{"n_layer": 13, "d_model": 512, "n_head": 8, "n_kv_head": 8, "head_dim": 64, "d_mlp": 2048, "vocab_size": 32768, "activation": "geglu", "norm": "rmsnorm", "norm_place": "peri", "norm_eps": 1e-05, "positions": "rope", "rope_base": 10000.0, "rope_fraction": 1.0, "qk_norm": false, "attn_scale": 0.125, "bias": "none", "tie_embeddings": true, "parallel_block": false, "extras": ["capped logits"], "init": "uniform", "init_std_qkv": 0.0219, "init_std_o": 0.0043, "init_std_up": 0.0219, "init_std_down": 0.0043, "init_out_by_depth": true, "optimizer": "adamw", "lr": 0.000869, "beta1": 0.9, "beta2": 0.99, "weight_decay": 0.12, "lr_head": 0.00936, "grad_clip": 1.0, "warmup_steps": 209, "schedule": "wsd", "decay_fraction": 0.77, "decay_shape": "linear", "final_lr_fraction": 0.0, "batch_tokens": 131072, "seq_len": 1024, "doc_mask": true, "train_tokens": 605400000, "steps": 4619, "dataset": "wikipedia_en"}
MLP neurons of a small language model. Each row is named by its layer, matrix (gate and up: input weights) and neuron, and shows model dimensions 373-500. Each number is 128 + 32 x the weight over its row's rms, rounded and kept within 0 to 255. Numbers have three digits each. A neuron's up and down rows have the sign that makes its largest values positive.
After each neuron's rows is what it responds to, as a language model described it from the Wikipedia text at the highest values.

L6.gate580:126154130125099050124094117141119078200162112175118040124079100114107074132108151090112143140107152181115144093110106125169161097082132121164149097091063116086094130186164105186112132072154114129153140102131188130151160141126130114163081118129109095145061129149167040085149078162161139113119141087110072131166124203110106114112114118160128102126166173110182117156102092110094102090128
L6.up580:129146098107070117089097116088160179121104148170092180116106073129092031085122187142149117150128117139110152185098105078169174187127148157162121141132114110144134210088114159154126104126173171143142156084119104155154141165095132145142119076120121121125107101109069096213085128135154131079133136134149159105091168066108195145138095203120094134158131167168179046124118122161136134061093
Mostly first words of noun compounds giving rank or level, such as lower-ranked, upper-class, higher level, Prime Minister, Upper Member, public safety.

L3.gate537:147095088112122119083126121134131206135100074114138126150141113111151107091190122053192119140086135116140115133082183151177115134162181127122082098136179188129135146120150086210119098101084105081145118162096179088112149119103140087170063094111142112096127159119109157127093168126143126130198136101091090154221180135117112126106101158138188141142151125147068093161134116147126165106191
L3.up537:133125109129120114091115182100132179131123091137193129179115117146095146125161112150052136124145117140147108166125179171130122123100127088107100112110136087098108117178150089082144104088128125166123115110171163158079160041135122081175088117095177100067107164192152119070115139128128133178124122159101163112140157074124092117122153142075163075168089106148135106129112154106044146072159
Tokens just before a clause's main verb: infinitive "to" after ability, able, tries, aims; modals like can, could, must; adverbs like longer, effectively.

L6.gate1362:096072133119132136141194122122174165148154098136126050139148168087163078194094065151166151160165140145100079137089117085092100173101114116130140166142137073109152089128131164056107149082147146144174093162117135152100117162115160098233181117151141167146168132050173128155194128171136141127124073103148061171137127178122114164132139103109130139098111144145090177115138078140135103148156
L6.up1362:094103130149144157192143149092151149120171161137100187136114198117123119150181070084156105178146095069111147121127108162145172102107133136113168070128115114136111146132173151139084104077142131133154106130109223137121085128155142143105125083186090121134104065151172108120150157110152155093142145089128127104169162103140136107093130172162148134115135151143116104148172102123092138050114
Pipe separators at row and cell starts in wiki tables, plus date parts such as the day number after a month ("October 22,", "May 6,") or a month name ("on November").

L3.gate1350:150132105135103153151127118121089132119113093098117093121091117155086125078146120113125136087129160138156121142079184167104172164150159192107141100176175114092133124118151065119106097148089188140099099170090122125161087148154105135084117150150118149178148053139134127081100125088094162137138116133073168111140161178106092105166120174114095124130126148108126121126155112143153093100181
L3.up1350:098136100125129174176137136089074173096128152128111111076157109090129126051042068120118138163114148110138130132100074138127142147122176151126134112153130099120117162102108120061087146071161092126148129106074099088160110100139106092130118125142083119092109118170173111142105040100111177085104148124103146087155156147104116204067170080111098160087106109134117100071128121124100099166067
First token inside a wiki-table cell right after a pipe, often blank, a dash or a short value (—, x, 0–2, M), plus blanks after "Chinese:" name labels.

L4.gate237:092160122140121203119111181128163062053133121140133152163170089112129125178141155131117165126087081095163119129151098131109096131122120114146157091099161132062121163077176124096092124097119125142111174134122143105147134114105176175170137153163060154154151103177163121099107126145166088160138121140142141113098133101182137165147141109213135078124156165133114119091082135193170140202151
L4.up237:116163129111164174089097107147096118125161161192153140135143141123137159066090134150125177115100138118164119104080087175101158202102099171149154075150135144095093131125104102117111186124108135127151137107137163079115083110117135121155041145110040060108169116148152153063101124172127119088099148159179125150100113113171171153151119122182129119212172142123167099154141157144116121138168
Month names after a day number in table date cells (21 August 2010, 7 April), plus early word pieces of multi-token proper names (Cranbrook, ZAZ-968, FINRA).

L3.gate1633:128159142119133094109097159121139161134108162106146165163130178118102059145139196114157113123139146111119133180130131134137151129107152128150120161087153099154131113071156075128141170109095108127102106103082149119141178115125140053173153148135060148095127165154106118151077062147161105123105066137071108134079125116142158135155045146167081130064136145119078164109102098141097071106188
L3.up1633:101126105136177086100168150107167150134168064082151105133115137107152165129102131123104178070166123124144136141144116128178138115108180107101085120145138183121147162157155133161159168094099136076089143136174141127124103079138130126091177105141124157154146142122093166141129187107184182089077181036161119145173088114188089146137110096138150095115131115111078119190132149172082130068095
First piece of a capitalized multi-token proper name, often a Romance article or prefix, in tables, lists and titles, e.g. La Roue, Le|esburg, El|iteserien.

L6.gate797:119196132100171151194099134138118200142192154126140119085137061076096115164149139178118193090204146047114128158110109088073141160142128086121162095060054189155102129086149159104114145143094120126051132107132063121187032145086125123147161171152079180123180086148095170104122106164115143136110119105118100110115110133173111138150131156119141159102142163027205141128137171178136113150120
L6.up797:102118139153121149152131089102167191109114107132097131076135115141116100135145141105146115121160130147080109103075122068144125119163165101112112157103127102169083163046203164134151162102162147146117088113098143098108098108068135138168112130163140151098107106140125176130065127096122097100138125138090093150103120115118197186196147148098164098071133126089203126133182107163130124158126
Cell-separator pipes, dates, party names and result words in election and officeholder tables, plus political titles in prose: "Republican hold", "Democratic", "opposition leader".

L6.gate1366:196166137155120122141139131099123105148214103133076156144117131111080151173134141114168104151103115110197113097090160101053156112114132142139097145106092107098159124101157093095131086093159126173131111133151113144160100165153123145103131080157156135138129117083127100153144119102109152110174061165194123117138161207093071136109200125096107079129135119164163086105104147136125140121061
L6.up1366:169129105104170119106080139145159139136113088130085205147100075158120119142089093149206153151133145091121126121141162075120174107103159112121139104115048110089064101143161134116153112135081137150139216108108137069192088048102127048153193176134140179122153148109118122177090070118084134128157147127156141125102105127128161175153180131109173125185081185134220146115124101165130131160113
Words inside names of ministries, departments and official posts, such as Ministry of Finance, Water, Resources, Minister of, Military.

L3.gate2013:114150085085097142140165106107159159065111109119089152107214110119120107121138111110137137151089139170151114148167167145147048164150137147134129129140131150117141159130130113149171109163128080135164091151188110079115134125096156134149137099154146166130132153126158110132108182181107163163080134079085096145130094140115239133125168126036137099167181180095102105120169164190188148133174
L3.up2013:191172148128114162125153076030136104154167093128143105128143184126211143137129088167128151143149118131186178126134142163116166126160117126135186107120135164087140089169127084128153073112200084165198169116108157137131095124111198142138122156147140161119067127133149153124181164166153139121180149145136129113149106186135138068213060053136108092096143132111142142136189131053116165092156
The day number (such as 19, or 23) or month name in a full date, just before the year, e.g. June 19, 2015 or 30 June 1889.

L6.gate16:151151126136118099077127121117089122177171125121101028119093134164162123122136124120124098137151178115100090152094141085089064134114155084075124101127089110175086046096123145121052121118106112097107128064165116163114092145161138066112132163147130103141176132099101147115097179158127113121051112117122110138183161125128040148152110183192199091160168158104084157107150131165187165145143
L6.up16:073132116121095172111117073150100116113126151111139083151102114066126069132088144135177110156051115194106132104122093175129144144147190134110115141071126069136108114179135173096158153122046107115178103097167100151095088104110127114152121140104126172096123138150102153084071156141096156144099158053060186100179124148138102174087129139129198107198100094155111079145105104169111129096126
Infinitive "to" after raising or attitude verbs, as in believed to, seem to, known to, shown to; also weakly on name initials and table pipes.

L3.gate144:116079072087181161135120106083153088089150108168137101129095123143104097119051154040117168051110149118163163097128155125078103129144140116090181114087094141159108096140127144168088145149121179100042109130139123106100174142126107140134093105139134146103082137105079161151090167140061107095156110148143105130159051157120143134163159117068117116079172093168114101119110130114080092166137
L3.up144:168163116117102141121093153134141129150099145141078170058144160143122139174182071134152106119103119082144104096120175132136113105177138088126097122107181144140094115124133105115118105152130135110135108085106077075153113146101153115076126114168115156134075128159152093142153075144156086119181158125125099168100109064052139121098105132089111085133159157128190155140132125157172117128082
Abstract domain or topic nouns after prepositions or conjunctions, especially war, such as War Office, security services, education, region.

L6.gate196:146062140069130132092191160154069100118149084131187141095143152106132132170117183131160203172157163136163118199121122117138141152166149096082165118131144126093190076176128155111160123151190080122151118195169148101205097115072160149113093085133118142137093101108118131187202143160154151117154144130108089116187169083147101106099174158109119171139076151109111144095129110145136103156135
L6.up196:133095197112173138084173217087150174182151072181159104144099153088087147115152092105120106106180082094133123125156091146149090087093118163088125148107064069092043142093129100127092107084200130152131127151112179155066090100125184093108134150113114137155164066101110166095138124070114060107110111103135140104100158091115144150082135158140160123076113089092135140103083120102097100176091
Early or middle word pieces inside a split word, mostly in proper names, foreign titles and song titles, such as p-inc-er, T-ass-i, L'A-uber-ge.

L3.gate497:179171093118137141107083074103158132114167127122194164084084118091152137156115157114154115090135190123161111128111186123128129125167099121080165079105111111191173083091112149148121105105106121127111115142107124188109115137141122160084113164108102069140112134084160104109111134123176133119109122112121136138181124106097167111114145125170110092144131164132139190110128132177137133117178
L3.up497:059089134162084094116115126103155148125106147177166113098071114118150119109126124069159105048165118138141142124058164112110070084110089141076084072116114106225090074087103162117124089068143133103093112092151083128073099111118128148137083160154116077099100074165147113123149105141206140096155123130123166119140124083099122146121135110116158137092185108128126193151107169116064126130155
Party names in election result tables and infoboxes, such as Democratic, Liberal, Bharatiya; weaker, scattered hits on not, of and table cells.

L4.gate777:159085122101110138125140090149132110139168129140089101120147167090200117159140090136160105128147118133124084111171168155086124146219124128094134139135107114085111079143129138086116117083126085168076124151171178108066109108107122198137110163067116148066121123174127107144169119122138129157147097083118108092158134118131133147151155142103146149109122146107138098102114142179150087154139
L4.up777:104157139144134120152092088150127112130194134119133154113118134157121173112146106143101147107136120108175168181148062110175113186097131127117139131114130150133112133130122132133122102168109108109137167143111178096126126084094126092145127140121209159106101118151075093144089120140114183181133139132143156077074113193166096129164152155110151139134104160128163129170162107141206180140133
A blank space token forming an empty cell between pipe separators in Wikipedia tables, often the last cell before a line break.

L4.gate622:087160149084064125093174111117146166133136164183129213157119157141123094135101124157169105124196170129118113131084111068098109156136152193146140145135115124132175110128121123119141121077178121102171146144122149128103136082091140141140191085109112090163120154097121117165156132152150149147081085182182132082119136102121164155142134086143070118092104157136130126098058168123120071113156
L4.up622:118096078136115158124173128082117122140142152131116144132094126171063104074112143084071138122134160144112139081122137199113124114153094101176140123101162092154172144138132168110157165156145157137114118093081154164180167096138171128081137104148108076091043140135113133146107141066124148125141130149143134163114141083128093138120072166081064123151174116053083141109147114128122148115169
First piece of a multi-token proper name or title, often a foreign article or capital fragment after |, newline or dash: El(ron), Le (Voleur), L(emieux).

L4.gate142:151119125165131181188166185126150143123139143121130158132086152131133110193120176138155107148152111111156149168140152124047184154113128121107135093144193145150130105113188113128152147148202101154202078132147161094137112057099084123096159117117150194141100105110133076166123180123124129135146100142159122152121089105086102122176194123073107161123125133156153126059082175149199088096145
L4.up142:150132135141161159210131141063166121142158112164116136131136114108131109127071131127110094111136157138112113170165153129135126099103115092159188118177201138165094124087056166125165149122136035129195106102130051134186099127177099139161182110180152180102142137099135163191102090114182139151099159131135132172162105131186112161083114159135097112165132138071117138140129083144132076117145
Adjectives and nouns naming a field or sector that modify a following noun or name, such as economic, financial, legal, railway, Military, Athletic.

L4.gate1878:117155101090106153077075123143124101157161083131112105148121086196137075139104113132172145152099166135086117136123173059124137059126136108078157181158142135162109059122181106106125100102142143158176103075111083110113101131143171083157111120147110115162150143167112073099124169102160143158090091101124116138166151096114079174120129113149165109113175148143128147152059208124108101121112
L4.up1878:126165078105199148095106158143162042140153071081131110176193145157178165169118079141108150145102141100130119195126143140151089083124137118109124135166122219106114120140134109107103093042110128167192131136082146129104129160072150100125156172122124188125132151148133131078138132114158181130137147088100148153124131145180111076116142110118135094118111186172070153135131204153171115154105
Fires on "to" and future/modal verbs (would, will, 'll) just before a verb, often after a long noun phrase: papers would, travelled to study.

L4.gate1776:182213103094122142067137126158118116111136116105167123141147120137084102123118179164099076122115163083155104091111152133110137120138112036092138116173146110080072081197130163087095123155137145101085094100160122167175129120117138122151103116096095156076168170146145123096100103199150146082150169119087088094076125147127105123190179179124135108126139124124229130093134153140122117132139
L4.up1776:176109146089112127086102119151175082122133080123143131116178105166159159097169117080122114118159135221178154178142131163149166130134084151134152184126159151082182162140075065113139144166086173160182106176180128089097137128107125124189141090148147064088104121115118142149089144166159139110120150175149104087102129153134096168083119123100138107117112103141175163130139127100119110074082
Modifiers of level, rank or time placed before a noun, often after "the", such as highest, lower, upper, late, National; also some numbers in tables and dates.

L4.gate424:198157136159069097173137134119160080107168093084177145158120122182132112159066125142121072102075113146094139109140130153140196122137156172114117143137183172183146088100108165177133072157082127130169173165114144138117137153110114144138156131133107147147130097114119100179114109165125116095102195157193134116129106120123103145161091137164104094141128177154122133183148103136142132141157
L4.up424:105119139078142068162098171113096054140216139136168138156102159070093085151177137113091100154111120151100144151119151155163146115174159183157109160091090122173129168097163046116091078177110061102203182160127153122150190170158142132160108139119129126136113139113134117183136115193079173166117149087081142092147198130124145175125072097141091151108089147173132134166107102110120171122166
The token in the middle of a full date, just before the year: the day number in "July 1, 1989" or the month in "10 December 2009"; sometimes a table cell separator.